Weights of a small GPT-style language model, trained from scratch on English Wikipedia.
Training: a variant of Muon for these matrices, 7738 steps.
MLP neurons of a small language model. Each row is named by its layer, matrix (up: input weights) and neuron, and shows model dimensions 16-111. Each number is 200 + 20 x the weight over its row's rms, rounded and kept within 0 to 999.
After each neuron's rows, "fires on" lists the tokens most often at its 100 highest values on Wikipedia text that the model never trained on. A number after a token or word is its count.

L6.up1358,185,203,183,207,176,191,191,237,244,215,181,200,201,208,187,204,181,199,204,213,163,207,199,205,180,185,181,221,165,144,247,175,268,162,180,195,241,186,214,190,206,220,204,187,174,197,178,208,193,209,214,172,230,183,207,220,205,211,206,189,175,189,173,204,189,208,218,234,181,222,220,202,178,201,180,160,189,203,212,179,183,218,214,203,218,157,159,143,214,235,198,187,195,172,193,217
fires on: " an" 24, "r" 20, " Pr" 6, "An" 5, " was" 4

L7.up1650,221,209,184,228,186,173,217,217,249,208,208,228,181,189,181,178,226,170,184,215,221,170,178,199,236,153,227,208,162,210,183,199,209,207,224,176,193,182,180,200,184,167,188,219,218,206,210,195,184,196,222,207,180,216,202,196,203,226,201,213,208,193,196,187,224,225,204,193,213,216,192,260,178,198,217,201,202,211,248,225,227,207,243,149,221,201,211,206,225,193,200,225,184,208,223,191
fires on: "rom" 15, "-" 15, " con" 10, "ro" 9, "ob" 5

L3.up1671,200,213,231,194,188,203,205,172,228,206,182,219,209,159,169,190,187,193,207,217,207,170,205,154,185,211,187,185,205,204,213,215,202,190,209,181,185,205,200,258,214,228,175,178,190,217,206,208,199,206,166,200,177,166,176,218,213,225,199,218,230,188,206,209,200,205,236,189,198,223,178,196,173,220,180,228,184,217,177,226,219,221,203,185,189,181,220,170,218,183,198,218,188,204,195,198
fires on: " and" 33, "l" 7, " to" 5, " by" 5

L3.up388,201,219,205,210,171,218,175,232,191,219,193,183,179,186,218,170,207,190,186,176,206,203,212,187,196,199,204,199,207,172,178,231,239,173,207,198,209,227,217,231,218,190,208,212,209,215,225,176,176,220,222,204,158,168,218,210,215,217,175,185,189,232,200,201,184,210,201,197,195,201,171,204,198,199,198,209,201,190,181,193,190,212,192,190,201,203,211,137,218,204,215,156,196,219,201,200
fires on: "t" 19, "p" 10, "r" 9, "s" 8, "m" 8, "k" 6

L7.up1392,282,173,185,186,211,202,210,210,243,162,199,213,229,260,228,161,202,195,212,223,150,209,192,164,210,180,205,206,215,195,217,183,199,186,166,179,169,236,192,201,205,204,188,192,235,214,158,199,203,228,188,203,205,177,196,203,221,176,241,218,205,198,204,194,249,181,207,187,195,184,202,200,231,185,199,183,206,225,202,211,213,194,161,206,203,228,185,177,219,200,202,166,194,218,204,213
fires on: "." 47, "an." 5, "s." 4

L7.up35,161,183,193,198,185,196,203,196,220,189,207,217,196,225,214,203,192,196,234,199,190,164,237,207,186,191,202,189,244,208,195,177,220,181,190,201,222,200,235,175,197,236,206,233,203,169,183,215,201,236,236,214,208,241,227,163,202,177,184,199,193,209,202,198,171,171,201,220,186,229,196,174,192,186,222,204,205,221,217,198,197,219,201,197,228,184,225,219,186,200,214,197,218,233,221,202
fires on: " " 23, " T" 9, "es," 8, "," 6, " (" 5

L6.up231,182,181,188,208,203,211,200,194,188,211,204,236,150,178,173,197,234,210,201,190,207,225,235,214,209,227,216,223,187,180,185,210,198,166,214,182,185,204,181,200,194,213,211,195,191,199,177,214,196,222,207,167,205,261,203,188,229,223,216,215,232,213,203,203,166,194,201,233,176,216,216,180,159,190,199,210,214,212,180,194,182,186,208,171,168,209,195,186,228,213,193,206,220,220,219,190
fires on: " f" 79, " tra" 11

L3.up182,229,186,215,180,186,190,209,219,205,190,196,181,199,188,187,201,197,187,236,171,212,182,218,176,202,215,208,219,199,197,178,201,183,221,183,196,169,227,207,217,254,188,215,225,197,211,222,176,185,237,215,169,171,234,220,208,138,186,197,196,217,200,197,216,209,183,183,219,208,195,204,208,184,194,179,226,195,228,168,164,174,193,196,217,197,199,221,202,203,216,212,162,200,192,185,208
fires on: " |" 25, " 2" 10, " One" 6, " 1" 5, " Two" 5, " 0" 5

L7.up1713,200,205,166,198,198,221,219,192,181,155,185,181,208,193,222,187,220,155,184,169,205,215,196,199,190,212,267,212,221,200,198,212,222,229,184,213,202,205,180,200,182,167,177,201,197,207,206,175,209,227,224,207,228,190,198,219,216,213,213,199,178,203,214,203,226,229,224,208,214,208,176,205,193,205,182,188,226,195,154,222,201,170,235,204,226,205,197,200,230,187,180,226,248,208,185,192
fires on: " |" 82, " 2" 4

L7.up201,172,218,202,198,188,185,203,234,189,190,192,195,211,173,179,203,183,205,194,167,133,217,169,159,237,212,198,200,224,185,176,180,195,194,186,159,234,178,172,196,254,214,213,212,182,222,225,202,180,194,196,232,196,189,200,193,218,240,216,195,202,188,215,206,210,194,192,180,236,223,212,190,197,212,201,200,198,208,191,206,178,208,198,209,215,202,182,208,169,202,200,147,194,245,185,191
fires on: " St" 26, " is" 9, ";" 7, "St" 7, " was" 6

L6.up1344,191,196,220,196,229,223,223,202,185,122,235,210,178,189,218,204,227,225,241,187,196,205,181,226,193,233,213,189,221,156,183,200,161,244,180,210,230,241,181,194,170,219,196,219,241,189,227,233,157,176,206,216,165,185,181,215,233,197,189,189,203,222,192,164,243,209,199,233,198,207,195,191,211,195,208,187,208,186,180,226,171,220,194,198,177,236,215,211,187,188,207,159,194,156,197,208
fires on: " (C" 13, " (P" 10, " E" 8, " (L" 8, " (E" 7, " (N" 5

L6.up1819,176,230,228,209,168,188,203,195,189,170,223,162,201,222,205,166,188,203,217,177,193,177,233,181,244,162,201,245,207,210,183,194,177,195,171,213,219,211,168,166,202,229,195,210,233,192,202,209,202,196,189,210,183,193,197,189,161,217,216,218,224,202,188,211,208,186,203,157,207,223,208,203,211,174,198,208,209,168,169,200,188,204,225,220,195,157,153,201,152,217,217,199,187,193,179,201
fires on: " St" 24, " O" 16, " o" 13, "St" 8, " st" 6

L3.up1085,205,185,201,206,191,192,204,185,166,189,179,206,235,182,240,187,200,183,209,201,194,197,190,182,248,215,228,215,209,189,190,182,191,199,230,248,166,235,184,191,215,190,217,212,206,194,201,180,197,213,223,198,210,196,201,171,227,188,192,182,233,189,154,183,221,222,184,201,178,238,206,179,215,207,181,215,196,215,184,179,164,188,246,207,192,203,166,175,201,212,190,194,166,196,200,216
fires on: " |" 31, "com" 7, ";" 7, " " 6, ":" 4

L3.up1317,213,192,151,199,218,190,175,214,216,227,205,200,221,203,193,152,201,224,218,182,186,196,194,171,190,241,174,196,247,176,219,189,172,188,199,251,184,209,197,217,209,183,198,195,201,214,178,239,194,192,219,198,180,174,245,195,218,217,166,188,228,209,191,206,226,176,211,199,208,169,199,174,219,185,159,207,206,183,154,200,202,200,181,175,174,245,146,190,212,210,216,188,227,238,197,191
fires on: "ing" 18, "." 16, "," 16, "s" 10, " hold" 8, "-" 7

L3.up963,258,163,204,196,201,187,182,194,177,186,218,191,218,192,160,209,207,160,189,176,187,230,192,198,220,195,197,202,226,203,195,187,209,202,231,244,200,204,229,206,198,130,196,197,187,194,203,219,184,178,193,234,213,220,236,201,214,206,192,203,191,210,196,193,233,236,225,171,207,200,217,190,178,219,185,210,195,213,170,155,155,203,198,162,191,234,195,183,213,209,188,256,228,233,177,175
fires on: " |" 46, "est" 10, " the" 4

L7.up1688,201,210,221,223,190,204,224,167,213,204,199,183,187,206,205,156,207,193,202,174,204,180,243,232,212,209,222,205,188,183,176,219,190,212,145,230,214,179,204,201,164,201,176,176,189,169,282,182,204,178,218,217,176,189,179,158,221,187,184,183,197,191,184,181,191,218,185,190,241,195,195,229,233,168,239,219,211,190,222,193,231,201,199,214,208,180,213,164,199,201,187,204,194,198,208,177
fires on: " l" 19, " comp" 14, " rel" 9, "omp" 6, " pl" 6, " d" 5

L7.up1076,194,188,189,217,185,196,222,197,159,179,182,161,219,205,206,199,203,189,232,151,170,214,167,196,160,190,208,228,204,193,221,205,206,195,229,194,147,192,193,229,195,201,166,246,216,232,210,221,182,189,212,165,188,183,227,194,209,208,185,208,179,200,176,210,219,192,208,165,235,209,200,225,223,199,190,213,207,227,227,222,195,185,206,219,213,198,204,216,232,213,180,244,166,208,192,200
fires on: " Un" 19, " un" 17, " reg" 11, " per" 5, "n" 4

L7.up933,187,194,214,228,183,231,203,199,210,189,203,196,207,161,182,151,224,221,176,236,180,215,151,184,185,199,198,189,231,197,211,169,197,206,205,197,228,164,178,190,185,185,204,225,223,202,194,210,170,149,157,201,201,205,228,169,190,189,199,208,196,188,169,216,193,230,178,220,176,228,217,212,197,183,162,177,156,210,197,173,218,193,189,222,197,197,198,186,210,217,222,203,208,221,209,200
fires on: "w" 18, " sw" 13, " tr" 8, "ł" 8, " Sw" 6, "z" 6

L7.up490,167,206,184,217,194,164,201,189,208,211,202,190,230,195,220,181,174,211,183,181,177,210,197,173,232,178,170,240,261,204,235,227,207,210,189,174,172,227,157,194,223,191,155,222,182,226,211,219,226,195,176,181,195,203,212,170,190,189,215,231,187,224,205,181,193,175,173,181,195,208,182,207,185,225,163,200,205,225,186,238,176,196,187,235,202,171,192,202,212,217,165,215,215,232,215,210
fires on: " w" 20, " sh" 9, " reg" 7, " g" 7, " un" 6, "-g" 5

L3.up1655,215,217,184,208,187,214,213,190,192,220,205,166,211,206,191,202,190,209,186,195,190,212,189,184,185,187,213,190,170,214,206,198,172,222,215,165,189,189,217,209,214,202,262,196,228,236,205,188,214,199,199,228,189,185,188,194,235,212,208,193,194,197,217,201,173,178,218,207,214,163,178,189,212,186,229,202,202,173,190,165,167,223,185,202,193,208,195,204,184,214,207,192,167,254,188,207
fires on: " |" 26, " par" 10, " Par" 10, "al" 9, " m" 7

L7.up67,206,270,206,179,214,186,211,231,214,177,195,228,184,208,181,182,197,161,202,237,215,203,192,180,221,176,208,210,219,192,199,208,217,211,209,185,186,208,178,226,245,193,170,209,195,208,185,207,212,245,214,181,182,200,166,197,162,207,185,174,196,201,173,201,231,189,210,192,198,176,189,205,209,211,201,195,235,215,216,194,201,173,206,227,207,168,189,186,217,193,180,190,178,189,197,197
fires on: " |" 41, "ou" 6, "-" 5

L3.up95,199,211,175,214,219,207,215,216,172,207,183,234,196,224,192,190,177,224,181,168,213,178,168,168,214,237,184,196,199,141,218,229,208,234,212,220,179,198,216,200,189,165,195,202,199,190,183,200,211,184,209,205,191,180,172,194,210,182,215,174,199,202,179,181,186,185,189,238,190,192,213,174,223,220,196,203,190,191,199,210,182,206,171,195,208,211,207,174,124,189,212,191,224,179,196,227
fires on: ")" 27, ")," 18, " and" 13, "/" 6, "s)" 4, " |" 4

L6.up801,182,212,197,172,222,224,216,212,169,190,179,209,193,172,173,210,191,158,206,172,222,200,188,213,207,196,178,196,250,213,198,223,206,224,239,199,213,216,208,198,179,218,191,199,188,182,187,194,225,175,164,231,192,200,170,214,207,186,195,244,205,235,202,170,199,194,181,201,196,236,200,169,219,191,201,208,234,213,206,221,207,176,194,212,177,226,195,195,189,187,147,220,168,214,179,170
fires on: "h" 16, " called" 14, "H" 11, "res" 7, " named" 7, " Royal" 5

L3.up74,202,228,231,227,206,188,199,224,205,208,200,210,190,220,196,207,192,181,165,209,179,170,181,179,200,184,190,193,226,215,205,195,204,234,184,177,206,206,200,132,209,178,198,221,220,186,188,176,197,167,201,169,203,209,190,231,182,184,223,199,196,196,219,233,189,202,244,180,195,195,207,194,185,222,218,233,209,225,211,191,222,202,206,201,176,177,210,184,235,176,203,187,233,179,175,215
fires on: " |" 34, " and" 10, " to" 9, "ro" 8, " for" 5, " an" 5

L7.up698,203,176,171,200,206,249,199,215,181,161,210,174,211,187,170,179,186,256,190,161,189,170,178,190,244,177,217,192,194,207,206,217,179,171,193,220,206,220,177,204,239,223,203,195,226,216,187,186,173,192,180,184,176,179,211,220,230,191,215,205,194,187,210,222,204,199,220,206,223,182,224,251,164,215,233,180,198,209,192,220,206,174,169,174,202,187,179,177,218,194,213,217,189,202,229,205
fires on: " |" 34, " S" 16, "." 6

L6.up1088,210,231,214,196,235,202,192,191,155,215,239,183,206,221,218,189,180,182,200,133,201,181,244,173,179,210,197,209,193,194,199,229,213,243,207,149,199,197,169,192,178,214,200,184,216,218,184,225,217,177,187,205,170,199,216,229,208,198,203,197,209,209,215,185,235,210,173,216,220,205,194,200,213,193,172,181,243,221,216,196,196,190,200,190,215,251,167,215,187,204,241,183,181,211,203,193
fires on: " M" 28, " L" 11, "am" 7, " X" 6, " Jam" 4, " (M" 4

L6.up581,236,221,205,213,208,196,223,221,211,190,193,186,218,197,196,218,168,187,194,213,214,225,207,221,190,192,198,169,236,179,178,191,230,201,202,233,169,181,204,191,196,191,214,206,220,173,240,191,186,180,188,213,205,215,170,228,235,186,176,211,225,188,194,227,189,220,199,190,212,130,231,181,211,195,217,227,188,213,201,163,224,161,208,230,218,219,223,194,195,236,172,179,183,197,176,218
fires on: " the" 43, " and" 13, " |" 5, "5," 4

L3.up118,181,197,194,262,239,225,186,237,191,223,184,192,203,215,191,194,168,199,217,157,169,202,204,219,194,206,199,223,185,197,191,243,204,163,187,200,213,191,175,190,194,197,187,200,199,188,190,217,211,173,183,184,164,197,177,187,196,214,211,181,181,202,180,208,254,195,213,202,227,208,193,199,238,214,205,225,199,178,233,188,200,188,191,232,189,211,146,211,218,197,180,191,166,236,191,200
fires on: " |" 23, "ul" 14, "it" 5, " –" 5, " are" 4, " fe" 4

L7.up1598,175,185,202,255,212,220,188,179,183,211,211,202,190,169,181,205,186,205,205,186,179,196,224,184,187,207,242,206,198,186,157,178,196,180,237,175,169,222,171,190,195,189,167,173,196,248,192,206,162,193,183,213,205,198,211,191,173,178,195,209,213,182,182,200,218,197,241,247,212,214,203,182,198,178,181,217,218,224,200,222,206,189,195,209,195,227,193,200,211,197,158,194,213,223,205,206
fires on: " V" 13, " f" 13, "E" 10, "V" 8, " v" 8, "t" 5

L3.up1375,180,233,193,207,247,219,193,218,191,205,198,237,209,186,236,217,221,189,235,225,216,181,199,247,208,211,228,193,221,222,199,174,225,194,210,156,224,185,226,200,194,200,161,202,195,185,194,213,198,190,214,167,209,194,203,197,196,215,213,182,230,182,222,190,161,197,206,210,188,236,167,182,159,209,163,207,212,200,166,220,198,192,172,197,199,186,174,170,224,162,225,198,213,231,202,202
fires on: " to" 34, "er" 6, " from" 6, "om" 5, "os" 5, "le" 4

L3.up482,178,176,184,200,173,221,195,231,217,172,182,184,181,189,225,199,232,201,167,211,210,207,180,199,179,221,213,210,203,198,236,197,189,173,190,198,221,201,206,182,274,182,197,208,208,197,201,209,200,214,183,207,236,238,188,206,182,190,195,214,210,164,222,167,223,207,209,199,172,228,208,180,166,191,221,211,199,250,219,199,191,200,194,200,173,180,198,181,211,205,182,182,194,172,198,179
fires on: " of" 24, "ed" 9, " ref" 6, " by" 6, "-" 5

L7.up1297,198,200,206,176,214,227,209,184,168,226,204,205,190,194,192,225,180,203,189,216,170,201,206,219,241,161,212,234,200,200,198,184,229,203,200,196,184,216,187,195,178,232,217,190,213,178,199,196,194,190,212,205,242,213,198,212,246,191,177,212,240,187,195,163,227,248,222,214,204,204,196,200,193,184,218,203,199,211,227,230,175,189,220,192,207,169,172,168,223,217,219,196,216,209,169,188
fires on: " Br" 19, " Gu" 12, " Pr" 10, "r" 5, " gu" 5

L7.up716,191,176,198,177,189,196,198,208,217,243,206,220,203,185,166,187,199,217,212,183,210,187,194,211,207,216,200,227,157,223,168,206,217,179,220,193,244,198,199,199,234,194,190,198,205,199,161,177,158,191,205,197,224,190,147,224,203,178,169,174,192,173,198,226,197,196,205,183,171,198,210,211,178,213,217,187,182,224,225,213,196,224,213,248,188,196,191,196,168,198,186,172,191,221,207,224
fires on: " an" 58, "r" 14, " cr" 9, " tr" 8

L6.up466,202,233,191,192,216,182,193,240,187,203,184,181,216,212,208,233,222,180,199,177,175,222,171,181,215,189,179,208,214,229,182,192,198,208,192,184,209,229,195,201,233,216,206,190,180,197,219,185,203,228,210,192,176,189,210,158,185,191,182,197,202,201,201,209,224,219,196,198,200,225,196,175,205,196,210,172,196,192,226,204,240,221,199,217,200,223,196,194,232,231,172,210,183,216,216,191
fires on: " a" 32, " A" 21, ";" 13, " |" 5

L3.up1719,194,197,210,200,205,224,209,215,182,172,203,207,145,185,162,198,238,177,219,205,174,197,195,195,204,203,200,209,183,178,225,190,212,199,187,197,186,207,178,182,224,179,200,181,230,195,198,207,216,204,204,231,194,177,152,220,185,214,224,182,194,158,227,223,202,209,202,185,175,177,215,212,193,236,184,189,195,201,186,213,212,185,184,239,197,190,201,192,201,184,156,159,223,184,202,196
fires on: "ra" 15, "ri" 12, "o" 12, "ro" 10, "n" 6, " and" 5

L3.up151,201,190,164,217,177,193,217,168,170,214,205,183,168,209,194,178,216,218,194,199,196,205,215,167,229,200,175,227,172,200,163,209,214,180,198,226,164,179,202,214,186,188,226,191,217,192,169,200,194,228,210,188,213,209,200,200,227,195,212,224,228,185,197,221,223,224,197,198,189,219,156,182,184,189,177,215,202,217,191,234,191,196,183,180,207,194,232,217,198,192,210,225,189,217,217,189
fires on: " and" 21, " or" 12, "ell" 11, " There" 5, " Ball" 4, " who" 4

L7.up1634,176,187,189,217,208,192,209,207,211,172,184,178,148,180,180,208,195,172,190,223,193,190,200,228,187,215,215,192,231,188,180,189,199,179,217,219,156,207,226,220,230,204,220,211,236,178,227,198,189,194,167,196,208,182,214,231,205,245,191,201,190,239,185,168,202,202,175,196,232,187,221,201,199,218,191,219,189,204,185,184,177,183,233,206,173,223,203,182,184,178,140,206,188,175,216,212
fires on: " (" 58, " Z" 6, " |" 4

L3.up1290,186,174,165,206,258,205,197,205,191,171,185,170,215,183,199,202,185,171,174,214,203,222,191,203,221,179,231,207,184,208,205,186,203,204,189,177,219,186,211,202,201,194,136,212,239,196,233,217,212,196,190,191,233,238,203,171,199,180,214,219,210,199,226,203,211,229,223,226,204,236,215,205,222,201,202,205,183,232,210,211,159,214,230,202,154,229,225,178,178,211,209,176,191,182,204,223
fires on: " name" 15, " named" 11, " as" 11, " rul" 5, "ame" 5, " called" 4

L3.up1537,193,205,193,204,195,158,198,186,187,178,187,203,208,183,199,187,167,193,192,224,183,184,192,223,199,186,163,140,183,159,200,220,211,181,244,210,190,215,250,179,190,208,167,213,218,193,227,210,180,186,210,183,208,190,212,187,196,187,209,210,198,190,217,182,211,206,203,234,202,200,191,198,177,206,198,183,188,205,162,192,192,180,231,191,190,188,183,194,156,231,202,201,224,221,196,183
fires on: "ist" 23, " Sant" 12, " Christ" 7, "ant" 6, " King" 5, "St" 5

L3.up1547,212,174,185,198,229,172,183,210,208,170,219,214,175,228,194,213,177,210,233,213,181,200,187,161,187,160,210,207,149,205,194,199,203,173,236,206,223,216,237,212,213,203,207,227,180,192,198,243,224,208,213,209,190,185,199,214,240,201,202,199,234,195,212,223,166,204,198,192,200,214,201,187,240,184,206,196,200,239,227,182,190,167,218,200,151,195,218,203,224,206,179,178,180,207,201,215
fires on: " of" 26, " or" 11, "ep" 9, " up" 4, "ab" 4

L3.up440,183,201,219,180,219,227,196,217,212,208,188,182,222,207,215,169,229,212,210,206,194,204,176,219,232,206,186,210,185,187,201,205,208,170,207,219,227,225,195,183,179,197,202,222,235,234,217,199,221,193,189,231,227,170,216,174,208,186,174,209,229,241,193,175,234,181,201,178,183,161,218,187,217,188,219,218,220,229,199,196,187,193,212,183,210,205,216,227,176,227,183,223,158,157,183,169
fires on: "ist" 17, "el" 14, " by" 11, " O" 7, "l" 6

L7.up1886,221,216,213,207,215,211,207,145,235,228,226,167,202,158,160,177,206,209,226,220,206,186,166,179,198,199,194,205,162,217,224,211,219,201,214,208,208,188,171,171,204,162,190,200,175,177,204,219,161,211,200,213,172,191,227,188,197,202,214,211,219,200,253,218,176,213,185,190,227,202,167,199,230,174,199,211,186,226,179,218,208,187,203,235,185,202,201,198,204,174,225,199,226,180,190,205
fires on: "er" 21, " and" 10, "2" 9, "," 7, "3" 4, " to" 4

L7.up485,255,199,217,171,202,188,204,176,196,234,218,171,203,199,213,216,244,180,227,212,191,230,200,196,211,203,203,222,220,167,191,208,210,206,191,181,159,205,157,194,184,204,178,199,190,232,207,220,188,200,209,233,218,200,245,207,204,220,188,218,194,233,175,209,181,230,178,190,195,198,193,193,195,186,198,232,181,211,174,209,211,199,181,198,204,188,224,203,182,173,188,202,193,199,186,197
fires on: "s" 34, "," 13, "s," 8, "i," 6, ")" 5, ")," 5

L6.up393,277,189,209,166,180,220,181,221,208,180,186,215,211,195,218,190,259,171,178,191,222,185,231,217,164,216,209,239,194,217,212,242,188,187,198,195,231,214,200,195,186,214,230,183,210,180,215,232,158,207,198,214,202,232,195,209,197,194,180,170,191,219,204,195,214,211,186,190,207,211,213,234,178,193,213,191,209,216,175,207,183,243,187,168,159,215,208,149,170,211,222,194,214,203,198,211
fires on: " a" 19, " his" 10, " her" 8, "'s" 8, "r" 6, " st" 4

L3.up33,186,210,238,189,199,174,143,197,186,203,206,230,216,207,182,196,221,226,209,161,224,205,203,210,203,220,176,191,195,201,180,181,179,173,246,205,197,192,194,181,200,195,204,187,227,225,209,222,192,221,194,200,194,171,207,173,196,211,209,183,242,224,181,198,215,189,223,160,152,204,193,201,198,203,228,208,227,224,184,167,220,186,166,204,180,180,204,181,196,183,215,198,168,185,195,169
fires on: "." 39, "'" 15, "es" 11, "e" 5, " |" 4

L3.up1756,171,219,227,183,277,190,193,230,186,181,214,200,232,198,210,194,198,170,211,202,186,187,182,190,189,167,177,204,220,208,188,224,230,219,202,212,181,180,196,195,194,209,222,223,247,198,176,220,200,225,229,203,212,191,174,197,173,232,229,176,222,220,204,160,207,203,206,194,195,177,173,200,217,194,176,202,203,179,196,210,219,190,222,204,181,205,205,212,201,206,201,205,173,183,192,215
fires on: " |" 50, " 1;" 9, " 0;" 7, " 2;" 5, "0" 5, " 0" 5

L3.up1548,226,196,201,205,196,187,190,170,222,208,208,195,181,211,216,190,200,187,170,198,198,179,175,201,173,190,181,204,233,196,191,158,204,196,198,188,226,199,205,200,193,179,198,238,190,154,209,192,218,201,214,230,171,229,231,225,179,174,187,197,197,184,201,208,184,228,180,170,227,210,197,170,214,224,183,174,202,184,243,179,217,203,198,185,182,188,185,164,202,211,189,217,186,228,196,198
fires on: "ab" 24, "at" 13, "un" 10, "ag" 8, " |" 7, "ear" 5

L6.up917,178,204,188,187,196,232,225,165,193,192,203,199,205,197,211,177,209,214,237,177,177,230,192,166,195,204,198,222,208,164,214,197,195,181,185,175,192,205,197,182,213,182,197,208,219,215,211,216,222,194,220,196,164,169,181,206,230,209,199,230,207,236,218,188,229,223,237,166,181,178,208,203,175,182,186,166,228,229,196,231,220,196,199,184,160,232,247,221,169,181,175,195,208,209,216,181
fires on: " The" 16, " dep" 9, " car" 8, " des" 7, " Car" 6, " Cor" 6

L3.up11,191,180,160,205,182,184,184,165,179,190,176,214,241,185,192,142,198,173,207,204,134,166,238,170,199,176,234,192,179,182,172,208,198,204,220,203,215,196,179,221,217,222,201,197,196,207,197,209,209,217,200,200,193,194,237,220,235,171,209,201,215,211,209,197,197,187,211,232,180,202,187,174,207,182,246,190,198,214,193,237,203,183,199,188,208,203,165,194,158,169,203,192,207,183,212,174
fires on: " |" 38, " while" 15, "." 12, " been" 4, "," 4

L7.up1379,197,198,205,191,201,223,191,201,198,225,216,180,226,206,180,208,201,213,196,187,203,208,193,175,232,181,194,190,180,185,182,202,206,229,153,152,193,190,163,150,221,195,222,224,234,218,198,227,142,161,222,154,218,228,218,220,206,231,226,214,197,197,185,224,171,201,175,189,200,210,178,194,188,194,172,224,197,224,203,199,191,216,202,156,205,210,201,201,181,238,200,171,207,217,210,208
fires on: "i" 17, " Party" 15, " Far" 8, " Gr" 7, " Gabri" 5

L6.up1135,179,191,190,196,193,198,176,193,238,177,178,180,194,190,188,215,209,200,190,217,200,178,194,223,215,189,202,199,207,214,215,203,214,192,183,205,217,185,178,233,219,209,200,195,195,161,234,230,155,218,180,193,199,203,193,213,212,207,195,211,214,217,184,183,172,185,203,227,224,198,212,239,246,213,183,203,202,194,201,214,198,220,187,175,191,180,232,217,204,211,183,193,188,215,214,204
fires on: " (" 29, " mid" 10, " con" 9, " sub" 7

L3.up1523,187,185,232,202,232,201,210,178,206,232,193,192,206,211,182,182,209,189,185,180,180,217,215,196,235,181,213,169,191,184,206,266,197,204,181,187,181,183,199,180,216,210,199,158,204,191,208,216,213,240,184,189,207,191,190,176,212,193,190,217,193,195,159,185,238,201,209,184,194,168,200,224,179,198,221,206,197,209,216,216,188,219,212,199,192,210,209,190,175,184,219,208,208,173,193,204
fires on: "pl" 17, " comp" 15, " Comp" 12, "omp" 8, "ol" 8, " of" 6

L3.up1102,189,211,173,212,199,154,201,196,191,195,160,193,187,189,198,211,148,215,206,223,182,182,217,219,237,191,198,219,209,220,208,184,227,145,193,183,185,198,194,175,191,169,195,219,176,201,185,217,206,237,211,184,176,201,188,207,195,202,175,188,184,197,188,195,128,208,218,190,208,190,198,155,225,156,179,224,249,202,212,193,231,185,226,192,198,172,199,227,156,196,176,200,208,207,203,185
fires on: " of" 38, " +" 6, " for" 4, " or" 4

L3.up1430,170,194,218,204,204,196,191,211,216,178,189,231,230,194,189,206,192,212,164,200,214,222,175,198,216,202,192,209,215,189,206,240,227,194,178,225,210,192,177,232,188,190,239,204,214,183,190,200,205,196,197,179,224,187,202,219,153,224,176,187,181,195,183,152,159,193,199,197,162,193,200,190,199,196,223,191,242,195,207,188,239,179,186,215,188,237,216,197,185,207,204,212,216,205,209,218
fires on: "\n" 27, ";" 20, " |" 15, ")" 4, ");" 4

L6.up1798,224,218,179,213,206,201,184,237,198,210,179,220,199,188,209,168,193,169,181,198,205,199,162,219,191,212,196,217,209,207,168,173,184,175,232,222,192,184,201,190,175,202,194,192,208,207,217,212,183,197,201,192,201,217,192,196,205,159,217,220,178,184,239,214,184,230,210,192,186,185,229,234,245,192,190,216,205,214,205,191,178,186,210,172,163,205,192,184,176,190,166,201,205,220,168,201
fires on: " at" 35, " |" 26, " At" 12

L3.up501,187,231,181,205,166,202,182,225,200,183,169,205,218,183,206,199,188,206,230,190,169,191,205,198,183,225,187,228,208,216,210,182,191,179,243,224,230,214,195,180,207,186,219,215,182,196,211,220,181,203,172,183,207,231,175,179,209,204,213,193,153,180,175,186,213,202,277,233,182,211,204,234,197,220,177,222,201,219,192,227,199,194,206,216,176,232,180,203,201,184,206,205,186,218,214,207
fires on: " or" 12, " had" 12, "ed" 12, " of" 10, " than" 6, " before" 5

L3.up1007,223,253,196,201,224,192,197,176,186,173,184,203,209,230,215,173,211,198,162,168,227,194,178,192,201,187,200,214,209,199,184,200,188,193,202,210,216,222,183,216,207,233,179,197,218,186,177,220,148,234,215,196,158,202,188,183,213,213,160,209,189,175,209,207,176,190,221,207,200,213,203,219,180,204,182,196,193,201,186,194,204,209,224,224,187,232,244,198,198,155,204,172,179,210,187,212
fires on: " |" 39, ";" 8, "p" 6, "st" 6, "d" 4, "j" 4

L6.up118,187,207,189,210,201,174,210,220,203,194,190,155,181,206,171,195,208,201,192,206,178,202,211,219,225,198,198,202,201,188,185,170,230,180,220,170,196,202,193,238,202,220,199,218,237,201,210,192,189,226,184,226,192,171,216,198,209,204,221,203,182,231,192,175,217,200,198,172,163,197,178,218,220,185,172,200,204,200,185,196,216,216,234,214,180,197,192,232,219,214,179,185,218,200,211,203
fires on: " 6" 16, " 2" 14, " 7" 10, " Z" 10, " 9" 8

L6.up639,215,215,226,207,209,170,207,188,171,193,219,172,218,159,194,202,188,219,168,184,221,172,202,198,214,199,206,172,191,196,200,217,209,202,193,204,190,205,205,177,236,183,218,214,200,182,191,182,192,192,220,201,198,222,172,216,236,196,225,226,222,167,195,181,193,215,205,169,216,167,176,190,180,218,223,203,213,203,219,194,192,183,187,185,158,203,204,192,196,220,187,199,233,228,181,227
fires on: " par" 19, " Par" 19, " Val" 7, "id" 6, " Per" 5